Weights of a small transformer language model.
Size: 16 layers, width 256, 4 heads of 64, MLP 704 GeGLU, vocabulary 758, 13.2M parameters.
Training: a variant of Adam for these matrices, 819M tokens, 6251 steps.
MLP neurons of a small language model. Each row is named by its layer, matrix (gate and up: input weights; down: output weights) and neuron, and shows model dimensions 128-223. Each number is 128 + 32 x the weight over its row's rms, rounded and kept within 0 to 255. Numbers have three digits each. A neuron's up and down rows have the sign that makes its largest values positive.
After each neuron's rows, "fires on" lists the tokens most often at its 100 highest values on Wikipedia text that the model never trained on; "fires before" lists the tokens most often just after its 100 highest values on Wikipedia text that the model never trained on.

L3.gate462:089146074143171124120143105109117044108159149114136120150105188156124122135128188138138122135188102134111107087107094116118190090148135140143134149179177136120142122116116115141066088095106139168119140088114153065160108161118120138139143089167146149132112184102170147112156073129106131151
L3.up462:093096112103096155146076198214099109104131137116216116125138147155112058134121163138109125111159127116115116127090119149135119113112118119119171138074131192109129144143144160126124083100105092131129109129163118069131097137126083145155132134102071119105122173130141150141063091186049138131
L3.down462:096147086135125082118109170140079108125094148125142138120133131130073152178169108174117152161152108138113126099141099165111146028172152176096083163163137145065152099163143127151141107091131114136106136053149130091120140105160140132135163108176147137068090162158159148122177138182155113163
fires on: ".", "\n", "s.", ",", "qu", "es."
fires before: "\n", " He", " A", " B"

L7.gate295:137103108108130147153094101195088068127146129149129160107128095142174128144048162107136092117137103061105128151142156168103151162193091088140095168090113117156171101156141116142100165127121114125134133139182099084191174140125159123134101085133123153139133175059136162130154130168125091147
L7.up295:128110103112134121140108126158100138128112091107127129186147164125066126138158118110075098175078079113064098131189132146138065134105111150131149150092169172100175118202065122139127095088130094142103090123172199121153101096156127129163113154147127052127161175168152190105092084133149097112
L7.down295:159170135107138131120109111136098069106212140128138064139115121108134183136120148112142096100045098091156156117073123078120164141144127112094184107134174147093103206069133174144127173080135073150145150115135074128146083109127157162147178126084105076126087161152129139099174162111170075152
fires on: "==", " ==", "===", ".", "ol"
fires before: "\n"

L7.gate631:088206095099122096120109119140094174069134102199151127069166158188146136133136110084122134112137188135159108114162124107118122136123144119120137134123162125135088077129146114174112191164137101192167138145132154105055121156096111163156204134137108122115092187093125085148121081129203144159
L7.up631:085090038117119148109111107139159157093134110120144171121148161101090174115125178135144115077094142133130109095153177125134109088142086125076118106110147172165145155170076142169058120136129113104130095121101131173131102163103155137120122119119129180146134200113181140144077103172126147117
L7.down631:102101094115112141179142117098123155142063136118064079136157170121117131145119106090064174108113121132129091091160152117104151158194187117094114135194123111147160103140085163135186151109197136127116132171114093129050102158127077080085131134141165171177135069097123124080108079062135199125
fires on: "i", "k", " y", " ro", "ri"
fires before: "y", "ard", "x", "ou", "el", "s"

L2.gate602:130136084155110091122112083153134118150146144112090186104123172203060162089111186149153126117098112103126112103159102102166127114089171132135118180150118173111190091122098120184139139086179057143098113096117090097193127133131150162158139133077200139129103101123108169149093143096093143069
L2.up602:178142153113138131134139150134066111141141143134155103121121091117130120200118163137144111142129068106111188140132147131132135198180139133126134073131098119152113114119177085053159087133107109100138123124145084147187172104120159126173088198091148136168147195116086128134150046154098107137
L2.down602:164068128051085114096161152112153119073147175097190155115160177174108126068066121108099165105111084164120117163124155093160100158179124126111093138109110149121166143129147052043184129143150084107127141173036092098127126137128111164086126101054138075149087151134140081098121121115184096133
fires on: "om"
fires before: "p", "en", "in", "an", "b", "et"

L12.gate417:115148126137155111135146174094113103100192131224181118113156164103059143185118130104189147095080115151196126083028097125140126107110107110092173105114128149097083125169143147109042124098133129109121104078097149079101158131181134121134145088168168121074091191141144107103114093107122113112
L12.up417:067123149097119082130097028167118223181156085156128157102128137070163085087184154117119080110116112157140124120130154095115129131153082124162133074163092101102037155137176128123125117137147098159098137154126153086142130098139131114178133092089120228088072114143113144113158120145101154162
L12.down417:125124025148119171127180082101159146079158200170152155082063082084176178115122142121135103101115126153124104134119126129109156149136119058155115098076134106177143164154136131084155106132139169095114092139177124099141120054113154116110117129154091097130085122139102138103114057154130146146
fires on: "m", "ed", "ri"
fires before: "ber", "ed", "pt", " by", "b"

L3.gate325:187101158128135186101116094106142107135198145072155115102108170125137106098154177162166168126125135090160179130122082114161059118115129167172173176107102164099093128152134078115108121106132088160118164183143128146149059151115111144122147166160133172117113121091144123073102071196208139057
L3.up325:176111094053148091129104067135130165181138140126131132115120132181169150099125191160137084113113124116171156147138068068138104122171146094087095124141107094130144131173138143122091174142096100102104104142158099085119106169071134113172152149116145109133116170055145052183081120123171138149
L3.down325:205170119134125194090123088118211137143107124168099099149086165137121089079175115203135101151058116146126161137084115133136089151134122092118138128119120137122111099198120120139089117152146078095133068082142169116152138130126076120130097121096151118127057146141098085168135067086179125144
fires on: "id", "rom", "em"
fires before: "ent", "er", "b", "ot", "a", "is"

L8.gate336:137148097105121094135126124085171116076143214115136102110163111077119089138116181092141096078114118147120148076104119173167132108141184197150139131221110133152135082099114129082101191124106119125147162117136181102068111126176103088190155120108152199170095170116170157168093102136126172096
L8.up336:186110136092100107146087060099098175115092121107088118138200150164139051141062147062149125047158165092083065097161113114149143090141121168144115135144085105135135146093120142101102177131135104113139162123102105130192119123118122144150128192149131119170091175175159153126168137168068134109
L8.down336:145158158069132129188103060112084150101106153127162157118097107086088142144158092108122177132189157086070163143135136098135084126115117147147118101095126076132100135125089111121115139111162147176115165144149114123155194070161136034142178151083067127065102081128156233156152159157110134122
fires on: " off", "ff"
fires before: "ic", "ice", "ers", "a", "ect"

L3.gate290:133092110144112114141120136173109187162106136174143135067101094140074156107133130075147077185129166185094119029148097152155148181153170159125134142106105132090100161146075091137153072127099113128154158087131095080143195143124138095131154109062131188131198157137161079099108090196119169191
L3.up290:125115099091139115102128177130208133203120177142147145126087141132092089149148158156120138064089081077097100106114134141150109138142157097148087141088127195124118108137146161126168089132100145155188072109161150094132130126118084128126097188082101132129156173119111074114145135160133161106
L3.down290:167138077103094074122089189182112112159121065134116064153139086082103120098079160101144134121129186095148171151129143133124109100113172123139083092094120098181123113162088136097126149100084111104123161061173144118183111073185116144112085162125084089113138150103149128177130165097139174142
fires on: " des", " com", "ik", " im"
fires before: "ign", "e", "c", "b", "mer", "p"

L3.gate274:051173151125096136137132098146112140154117140148087164141056147144111127116125203057106121157160190149104148123158125166086118135194165153140095116158170148128103093163119109131106170108158134164083148156124155113128144126092106127098138088137095170109152105173145058107109116147103167127
L3.up274:111139089121085174179133115157137137133176116166135128164180136097118111128107154129100108172163125129141105131124141108110123139145150161118154141169140145190070116094098083148114120192106125122187167134121133120081115149192129155089152112062090203112089105168155086090131124127132101177
L3.down274:095157172120089149135116112156119104201133069096060103147125130115164119079119136086109149135101155205111132115155140195068078128164152161147119106090163169113115113173128166119069188095192107087128062130090145130158153115137156094121110094116145136119126090177169057192107124089139119105
fires on: " Y", " y", "Y"
fires before: "ou", "ear", "oun", "ard", "outh", "et"

L9.gate406:128129168133112091162086135144038099112173180108144164148163140136133154116166100063113063135134126115112082164093110125116152186154168077133182133104120121158140091185150102128142074124134062092173125101142166136139180107172199087143115168101084122144183182085121127146099126145109081146
L9.up406:155100123208129185100114096167134101110145163124162093134095162165110123177141124094130127127156061155084088160075172166118094136113095069209167135091091112074102161168146094109162090115100160125135121121177126145187118162050153141105108138114196103133130177079135132124172140141140101114
L9.down406:167153106142145143125167124102071145125140136159103133131124074169121141146103122151096189123121128074114191148099092098174121145152209113137161135103154177117100146087188128145184138117109113134093145110078141099138178056123162063173117110162105111073130127175088129158121102109142107197
fires on: "\n", "===", "ter", ")", "ect"
fires before: "\n"

L2.gate200:122170140167116097132142131199105109125100115162123125095152165120105119093111135101110104113144090085118081112134055155140125162068160132192115081168097159104079131111135131138139126131121097150105164055169132103124118132132165099119143148157097170222105140175150168113175132094133050155
L2.up200:135140125135114102122167148098163099137070123137176107114162140121101124122093164116107094130121107099127091085144115132136142136147153100075158150079150106119129089148105169129104191128154138189119148111097122172165180158088139086117150129137129167185109127145130175104124138125130064102
L2.down200:074114132139154102096092124148181178041140094105124117036112067107102118096066160075105189126101136137102193111145099129093146136172137129224108116098128072128119136149073084140148126173143144126173131061128126098175175086136125118101134127124151087058127169109176171072092112172128101175
fires on: " off", "d", "fer", " com"
fires before: "ic", "ition", "ice", "r"

L12.gate541:151144104167069098110166091119111107178127182128150135068185140128161192127152127153149142149105133098145108132121085125139143091059195162161090156143104139106083168120095112158155185126126085139073136104181125138143136078152105113129143120139169160202114124087113158108094136104175122111
L12.up541:141126142046181149115112073149146093133075121103089111121100098141157083130132130147153161083140136187113152136120078157099157054129127118095100149123103096109148101164144168196132104153158143105099151073136118098164165131094140093171171162133144133121147147160138171139154123107128128135
L12.down541:102121138210164107131120147113118147083132145082126112152125119102122144145077094121111105150205120113174152126118162125122131156087111215160117073070158098122073146142158188152130148123132178092079102088089083124175127083117163093118114128160102151131104166119174104158109136091098119153
fires on: " off", "f", "ff", "r", "mer"
fires before: "ic", "ice", "a", "ric", "id", "ers"

L12.gate555:086119125134118102160148075154097086182134183145088138085175134134079097125090217114074097151131076108120090133124108180128178157144116172141162173136121085146092132166121151107108132152122163123131155184120115093092174141100144153145089061144062165125140176064184131157126114172145131141
L12.up555:102094111117129158149107140141087139126106181168174105169111120123139088171062151115143125160110059123115111165117059131165140103132087159074138149147128155112101058139127182109082106167134141086116171109130193124129198114102154172154167121120072110128167177113142172061178156144163079158
L12.down555:112158185146123108119122155122095120077129079111103131174109089131124148081123062155055138156163116149149178124096085135086120101088165114136098068103122141090142131120096079120152148156116096091181148098168100121110085184148150141138106164092116139096059148106119216115136140176176114146
fires on: ".", " (", "s."
fires before: "\n", " The", "\"", " B", " A"

L12.gate78:136139177174103091177144127160186140141139113175162160117131126105152071110141109084124123144155101129150163125151098107102100175122138129128089150130118106077170078147159129195125171139109123110141125168190087124056103101127133131117126121072145192175106090098113146140129101069145132084
L12.up78:142151127124088117114144104151121136124194135098177115113160199144143125165130085160116103075125226106184110138160159154147140129083140089111163084104136123086119145139163117156164154141154168078167109129114104173110082170119130156120150110160105157095134126086146106210208076160089141148
L12.down78:112136155111122124129083159089130099130142128135121137125112085190093218128180091162117162097184098102159160179159126126163129128151164159070104139159161168070123091100140165078155108110166139171134192129173106114105161115102060142195128102114113135106138072091106121164187116123103140060
fires on: "t", "an", "ch", "at", "le"
fires before: "or", "ember", " as", "t", "ct"

L2.gate545:178158084105117164181149155105120099138112186163135168106082155188092138126103093123189109124180122149138129145144154165129159123145181119126156093146107094135114214129164172127136151135154123119103169125152091092102101134081147154088128082158137162114139194152095136150078123150173142134
L2.up545:128172128103103116129162098098122104148097155080164129107173128151169164196078137114099126159090047044135105155081142093096094138072089146158174109190153138070106164067150148127119143126201146118144097119150064086133148133173100093123075138101092090153135113109138086141130140116149128148
L2.down545:124158185149141197063160097125059041145100160098105154092136184132077126160101060114153146121175082097113139114171153156105138141145125129120131126129179112107128242130123141132147177159140124139172141106087095138121142151168121152081130102131130146117147075162099141140127180162121134127
fires on: "gr", " gr", " comm"
fires before: "ou", "am", "ound", "and", "ess"

L12.gate6:162135136145173113165110172121116159085132113072115123145140118141201092137132150089095130091156134089135073118165104075172150082146180126118114182120115130116151148140084163106123132146173168068122175124128106103089162161147112192153120090115130097125166136135127116089077129171137165153
L12.up6:085126103105156135179138100203122084191145126123112105161168113119142089152150177110090122130143085078128124149124154099116169175118128090138134153096129152127207162166141102099103093148170226111076193109129120095146075182148132163168102111125201110092117096084152130072108090188080115111
L12.down6:154136117145188124113069117155117139079146158133125111123121184145087118138100209116084128135144146072166073120074110094149098146154126102120152179094158170054188097113108089151098135117111147108162107061154178127127132120133161123127154125108150106143100164141119104135146175109096142110
fires on: "\n", " 2"
fires before: "|", "\n"

L2.gate40:143107108165157133091064160140123113159145165101062127124106122068094062116141118150153111104114136140168115172076122105111101161095153120147131213166111195119083136139103134165139133180105129223104145103129133094194089127151148107110100095105152086111124099096159161093102168089107121099
L2.up40:073110098126137146099075134127151177087153102119111141089139066135151186123175141198151172089105153136164143116083099051123121115107086132132146167160148110157173118118135158118132154158163098130127167114068109137121127110105129176100118121136053151064190104106166145164100121157121132149
L2.down40:163139091130094098172099117127175149170109093069173143137172100123151095196127142136171143076107099103165046067124126127046136093120115135119151048159175140179163160104089117131113165174088133145147163107139179158104155116113130118069049213080130153194134152144131140088128111130095100155
fires on: "iv", "av", "am"
fires before: "er", "el", "i", "an", "es", "ing"

L12.gate650:147146097189127089129116172107129074078114143164142131113121100171107138099091135126119054117157156082158111147113196119126163077154113119146116098097122135099076121144113155140101121202103088122121148080110127142082147136144121078063114130186116127122149124082127121192085148167157194098
L12.up650:192151157152141146115128115191150120186165113178119127072074091122112094163052132125149070157145124152131075135133142125097071137147111150108096172118105087114060132126160174141142134173133119112134212138148128118091173130199122124111178110128140106124088086176124075130119161144114118113
L12.down650:097162150152130094104190106096125151103167140121094173129092127129188094111136150090087121118139088101158163207145196086177067148177124116166140138114152130176078132126082074132116151099139192163141067197120151087104101110093169076066109136165112137097127088132106152160098105118210107169
fires on: "av", "iv", "ov", "on", "if"
fires before: "e", "ing", "er", "or", "our"

L9.gate135:097202124128102119128115069115140168169217091135137170074102143156094145142110116114107061167167127087155088116148159109091137112085118176201182100138140091055069124167199060113126142132145071087172190071142161173151124128175085148138150134125145165145137125049141067172163125101144148178
L9.up135:025160139100078115107100147151149133069125133183089063103158129160118071083071203135126110128139145128131111129113149143169074180114131112090135134091110134078066155090126141118175144102124123108141137120114049066116118157079130164152165155166101202132155143143096109154072081137188142137
L9.down135:134077157190153074089128120138203116057096075074143135102173065155138133089141173144083142148161116142164090116144081107195096156155129103089158095131131112107158091146088186120107083137111133160073110172122102120105108142163099138113114090112084182093152075134139130147176141103118140135
fires on: "ch", "al", "t", "em"
fires before: " as", "ember", "es", "i", "ar"

L8.gate25:132151107122097098122116118121098133104147143176133153116095133124161115131174118066125106171092153191158108103138040149126113161127096145166173119175144167119109098119131134119127114109094113141201160064152097066080134139174110172069115137123153131144095181102176114171092122147146170148
L8.up25:161145119148112105139133130118105143150129131119131144139083141121159121087124169148165152102092117144142093127131087058094138074108154158150097114132139140135177147128108090117138155115134182129125149159148118067110107118135150163100122153089102122137147172096130114175130123140067118166
L8.down25:145134115140084111058124129188139111079145128153130115092071113173122135101107174158036091116140162113105155120141143103113159187129173146131149109144074156134105116166118115142175122149088139139120100162151156118114118124114175102145113129146107154126119108165168117150125122083192136119
fires on: " im", " ad", " des", "am", "ign"
fires before: "ed", "p", "d", "ign", "m", "port"

L2.gate154:075137083199154131098073100166164125150066130113074194122108085144162071138124122166136137123119128168144106129123064116141135147073172080197156144175191174142083072143136156151082150130121091120096104076147137059174143176097114157122177095116129218138149129125140136144096090096148052146
L2.up154:158174045141151106162135108139182113164110109141169144144154143154129158146151117130125121126086109127149139108101145077120126120161111171125162111144123093099075080104136149079180167066143207105138123104089103146093108135174115109123143072129138174073110130169152086172118106103096114144
L2.down154:169101095129139134087108125157134143137079125147166119176116100079134118114131157124089113162033091103178055121074080152143081170076132102102137075182125114150156096122170144181200111115157180110131169170154145132055152080115124179121148082186194153140155169100121122115145120076155064132
fires on: "c", "t", "ov", "_", "v", "ri"
fires before: "ed", "il", "i", "ic", "ion", "ision"

L2.gate302:095177108120132135086122084146130083194139143127133152064092128175080125094103155113136119188129144119104096111109130050158083124140098143137114075153110152072121144094182095116160171106155087143095129113098101111112153137126127107211105122117162087131150145129119106147142161099140138173
L2.up302:089147157115118147062073070172079134133161138073098144117145106151140131109088125186120114137106086136133156115098162087195116164121098145158098142129052128131105129101116076105148159114174052100112158073108136149121131161117135109166137181127105126133146161087144120171160106129108106141
L2.down302:147140156093150136143119084153114117117109112082157131184126161127116144110168147121108163146076133174135139094081165062166131143188110172084102112080163167103128124101135058139084143136164041179151083136070155153097158168083164118132065119038141108135124144125127106149150129077118139171
fires on: "m"
fires before: "ber", "p", "ir", "in", "on"

L12.gate432:104133140082142135152133143170172169125140104144185110121160105098137180112173141128110083192142054149100118100130116088111159137120177092128082154160044095183150104161123147136175111161149122137206126101105122120143147118114100157139133055200144117108149084126118094109075069136161092131
L12.up432:120127127167127153188131104122105153169133160100152104212079087154151143105104147066102110071135117073080134130043120068165177155186082083107178136134101121088098091122149121147162108136183152146161117172070121174162094118142138059188143128112072102145165134126140180130129131104154105171
L12.down432:128190098132159146126147081163060119120124115064111124101094136065080172147100125171125107120164185138124116158157104189129201122169128117099106194092135088059190133177121132114194156078108118112155096124115127125147126165155104091149137133106099125168054138148134125212115108090136211144
fires on: "===", "b", ";", "\n", "ot"
fires before: "\n", "all", "b", " ", "le", "rit"

L2.gate412:160115140138126197150131098147120150125140166174097192116136158134154147084072122155102151149164189153136114125129090173121110121145124184077134196154148151117104161159133122168084150188172036148180153103147112075085083137110134119136163097083121193099106153127148126131113102097099120152
L2.up412:162045137123151204085171073154086120144186140143148143090145130093091141102123127104125144182177156115145081086101098142103122098132111202124143152176132125144102125157141099209105120097133100157144126139085092092121145138101138130107129164115125100118180095100159142133115138099136107118
L2.down412:121137117151113184128151076118131116136130146098059148169142156194108183108125176149126128162135115147122128137138103126108080078135149192143105089138138169165107107138119135141113173128142117161171075092139126149172128137115154190113109113147174085127103082117122119172065098113111112180
fires on: "enc", "anc", "av"
fires before: "y", "es", "he", "ial", "ed", "ou"

L11.gate270:109128165146135144108056096135113140126153159149163141123074170116109116136070090146100128087134098069178112099110143173114166140101230138190155116087172129094068153124126111174113111099092105150122182111110102136111072138164144179102133145124053162120113109157109078148172210101135113143
L11.up270:071114169071156117126143158196077104092152183121106140142097118067110127136165150108151146130099059144103178112090092041151150104172170128143090095091160150163146089156141094048110088081141115147103130153103079085141119104097154175176097119131079156095200114095102145149135121157103098129
L11.down270:083106098143207120110149084124184099105165131186127136135204082222136151161137120115099113090157089101120146219158127122111082113088173152183111125116142115107158165135056094127104143119148102136099098181104177109140121178051150056168143089180168106121046120086096145166129115104151136119
fires on: " rec", "ec", " re", "c", " ex", "is"
fires before: "ord", "le", "i", "over", "og"

L12.gate328:121071084103130188132104120146134157113121130119153191078140116106135127134104127100133152103090097148183184128089068119192147123142072084172148146230104097102147081155102121180163156117090149148106174112128135080122110154174156152093154135162088123108162156090125156172143132114171117180
L12.up328:108129104136106155126135147167123099158155117111111169114180122151161125087159113137130132137105146094158169139200131099179168111118133109139108161182117103084103098092187146099125201123123168127045152104148115096116140157125203124190180122109146130105083146171171175087079131121116090184
L12.down328:122122097130120078146157096118116110118119127159177153097125089118191094157124096145155156142157094104124110198143066086190148144135136169160173159080163149121148128149114128145151115141086108110050159135164124133108115089132126060113102115132092125087130147153092104119115069180112090157
fires on: "amp", "ep", "ed", "ri", " un", "a"
fires before: "b", "end", "le", "c", "us", " to"

L3.gate687:059150090152117101129133115146162107103138150154122164164197159153047062148074144141176134120139118165177087131132112084132145111114129110140119128172115149172099162107179136160084167185125140155154154093137192104150079125148135112114132080099073210142105118170138168115115120120150101149
L3.up687:105167126172108129102099114184141129147136160113071158101202119138098136107095163112156123176147087181117138125189094079123114132116124138131049128109127139159094178133149160169154179162143127133133158116131125087134149112126133138084112088123162117164136050083156093060189138088129098164
L3.down687:114123110141151096146118141087194088166147101067139115156084087091169159105134119131121098087089096119133097151126164120098111098173106160162121128108150129169061126132147192160128175169155087164116150130121150128084118061137143095145135105094176119140073132101174104097117126119112134148
fires on: "av"
fires before: "ing", "el", "i", "y", "id"

L3.gate428:098070141124126153114165136144105149157126190160134095120064166087127115110139186127125122145094103100127150039175159170162135136122153161112109111153132199149148130201127123156137049095134144103135124139193159108171142100114195133144093110140113121201143130113153112122135121135183110085
L3.up428:088154109135094125133102098094097116093096131176107104155118187090173137134126170135058187146081161093138161116139114183125147132125117203111119134076127208113102088130075080201148158082118171123168136195129139124102131088112135142105127123102084152143195124100150087089132152118145129117
L3.down428:132106117128118118128137099117166117177130167109108084095109144140105109120128124140156134147062137082098157145146182123071081076092090190120178079106177162105103140158092114167161174097150142118132060112183174155123143098148160136061128109125167133108125190121091155040169150108146091142
fires on: "ur"
fires before: "es", "ed", "al", "r", "ch"

L10.gate11:094136108161081181144150104168112112147141101164075189054097175169131150143100247053104080113086142151106095121135131186130077197161140160133121110192118139134078081136112162128096124145129095177179151159169163106154171128128129123156133123162127112162151191096177157114107129160096118114
L10.up11:155153173159109154147115153209087057070112144103091124114103170146136167135124131115071134116114118170105124168122088129131090103187118160175206159174154091124139108063112104150123134143124110097110130081224123159158167114113093126131119142146160183170116187081166117127054124109139054147
L10.down11:110140121164101105147169154109144113090154088113148105145158137120158142088175073131090166111112135167070134124141092119139112138143161150153143185144145156110159094105119148128140166131222072107118121110121174186140098105145050190170108164084109147135087142117075108126123108107122172153
fires on: " y", " Y", " 18", "enc", "eng", "z"
fires before: "ou", "oun", "ork", "et", "6"

L4.gate237:141118116152153150171122110150072177118121148167161186082101163075081137130090157110117192115168107099147139107173194144131174095169108152206157142172086124135110148168164145112128082098142121194142164134127106128105088087100137131181191135092039130192084089122111092078130160154104113092
L4.up237:157163080133149119139098148154155139079198147075128143113145096130115139192108151125095140118196132122133195177145182102136153103143119108070101180202110149156177151128086101111089102137089120147130118108135136098084048060112177147109098091182073129164131120146098081086127160133175094117
L4.down237:110074104173137204094099084113176153109115118107148095084152131110130163101141182126146096154153122071107118119084169162136148143182186111080125168106182095123151144113109124171048104186122139135173179105134119064110130124145128106191189104159130094141095071152176074113180130119127144136
fires on: "ec", "cc", " rec", "ro", "p"
fires before: "ord", "up", "ur", "ess", "om", "id"

L9.gate470:131117135169086139097129074157134169055086149140147167098143186120123090115097140120126197119069080164156132135146088154158109123162158126187157138133123107098111113160165139179181058150136156160132114126139119093132130123219223129136132126129135163106078090094118194087111136119155120124
L9.up470:064086157166113130114137074107088137068111150125065169087142138148129117123097108076116072192166109076081141093178160162165103162130125195177170083160133118133076128161056091165133071130129097117052118068159110129119164134169152123131131141087167148080111127136115121061141120106133102090
L9.down470:109093152148149118143164088138176143141110188144069088052152052135091097110149168095086138105118190126085149175046122101116096135126116124156154139075155125075136118155122137137121129097151140120178119162142194173158143157141108148129168150155146139129131093156122192123096119093153154102
fires on: "|---|---", "ar", "ur", "ro", "i", "ir"
fires before: "|---|---", "i", "d", "g", "r", "|---"

L2.gate255:153097113157150148119118145115146122126158141163167146080140119134167126115073103156201146058105096101169151179137104152152126105079144059081085140124079129095152109111131146106118112143115114111148114118167195112112122100145129168080144123182133131103100096078141097108128103138175107132
L2.up255:181132170153136157084154115156180061221099111146128098118153132102153120140135138153121088110057106075159149184165150050175072114124098129168173204084152153110088102111054132110143168142176112134132086124129109122116116171155087130155145115148172114142074081087074180129123132062180147103
L2.down255:200155133089144157101173182111175109093148136188128100106158141163091122132111113116120121084061093166067095085177210106090091142081081086141150151118178088075136127135156100103113170158119092105150019176135121115145136111154101149121095131142154126075072109144157070114156142155102127133
fires on: "n", "id", "el"
fires before: "oun", "ual", "ence", "a", "es", "er"

L3.gate509:083137118196111141117115077148123120081127098170121134121097109092161135184112138060140149092161145139152114047172109145133129098178115102167124106167101130123135162107110136138086081128123161071104171145148189132148098083130168150137171060103092152184108140067085164066124090112108124083
L3.up509:128139093128150157078095100174162114077111122149187185108088113071136185146175151148165139147097086116120118124084131112067151098187134147136151119143086114096098162140064116127072061092163145131137161181103188139083096136127178159172073175113112144080141134148168157105154152142078199085
L3.down509:083080125124163099125147129137092142078155099135144124087116146101128134099122192119162110113135100077123113184147161132083165094118204125119145082126117105131130184157131157112107092042168175138132168107113090119103066120114182077125213102142123089137127109130158115131131146121071110088
fires on: " rec", "ec", "ary", "ric", "es"
fires before: "ord", "og", "an", "ur", "erv"

L2.gate222:175112147046133125151124117159181170111145146127187133085137127117070153097129170143105099191177093133087116114094147181147134069138192152115139093139063122112169164139118105103089115141183082094122143104132131186126173118158175130150107107057103176106081122168093099137156075125162169123
L2.up222:157146181074080156114087115223132118178123142096165154071156153120118130086147129146102141147191099102066100057143160172147085104127167211141178127131124110084158090167121117102067109147159170075112123074096081183131244170161147134182145138130150089199082107167135103111149105077181157142
L2.down222:070138203140126122117150113102207138120127152125128135108086142132109107094165135175087106171112048098103099086198161098127095142092159175190158126092211099074132130100073085119135157115143086123132078085108077138185112163120135106140159176141133171134098089139116138131120038105161157134
fires on: "op"
fires before: "le", "s", "p", "ul", "er"

L3.gate335:093069195115122126118177161212192140150148163157117153072148118103116141151112163162122121115120151092124130091130113165167140100122145103152118154146097151075139117140081126068157096125144104116148141132152167133188064109120179106150151106115099109156098125108131139108122112060122101129
L3.up335:130167092084095101153136170146075178197172134152174148093106138176115086174134130159056120117129068158072093142159057139140106112088146130175131114109140181097137098129189125122099137137136146100191088132139126108102169188167138117134072174156142123120117121102135133133139123165163132147
L3.down335:105180113101124123138073149132172166107080113149121093117165128130120090131159179119092143165114092110110156078113098158087107093067198107164125129097147152094120124121097079116139109137120096100151096125138135124158119100112123178125154164096129101100095112095158171116139099086129101106
fires on: "op"
fires before: "ment", "ul", "s", "h", "ed"

L2.gate256:062127083139155144137122196108094059095133096118058177090105124101077133140101149139167153150125144135121161124131113146167140133156161054122119126129053128153107184108097156111129089130056148101149120162157140069142154129079187132105123142192153159158139090138157157079119146115182097118
L2.up256:147118102176160132142107054122131157123107135137130187079079131141134136104084081119117087129113082102116131141173190135154170159135146127113084161105120170155108105143108130076097093093138128115123130125135161210089063132105163118138075147185190172098141191133152105138142150131097105221
L2.down256:145080058151174098105122128130117137071112066216112146102127166113101133148143181125128184120152097078151120179143175153141090110111150178192121116156092089199103223159167086118132125114173121085148148166138093116155128108112207105163087132144125060109127045112159153104125123139098092131
fires on: "f", " rec"
fires before: "ord", "e", "end", "in", "og"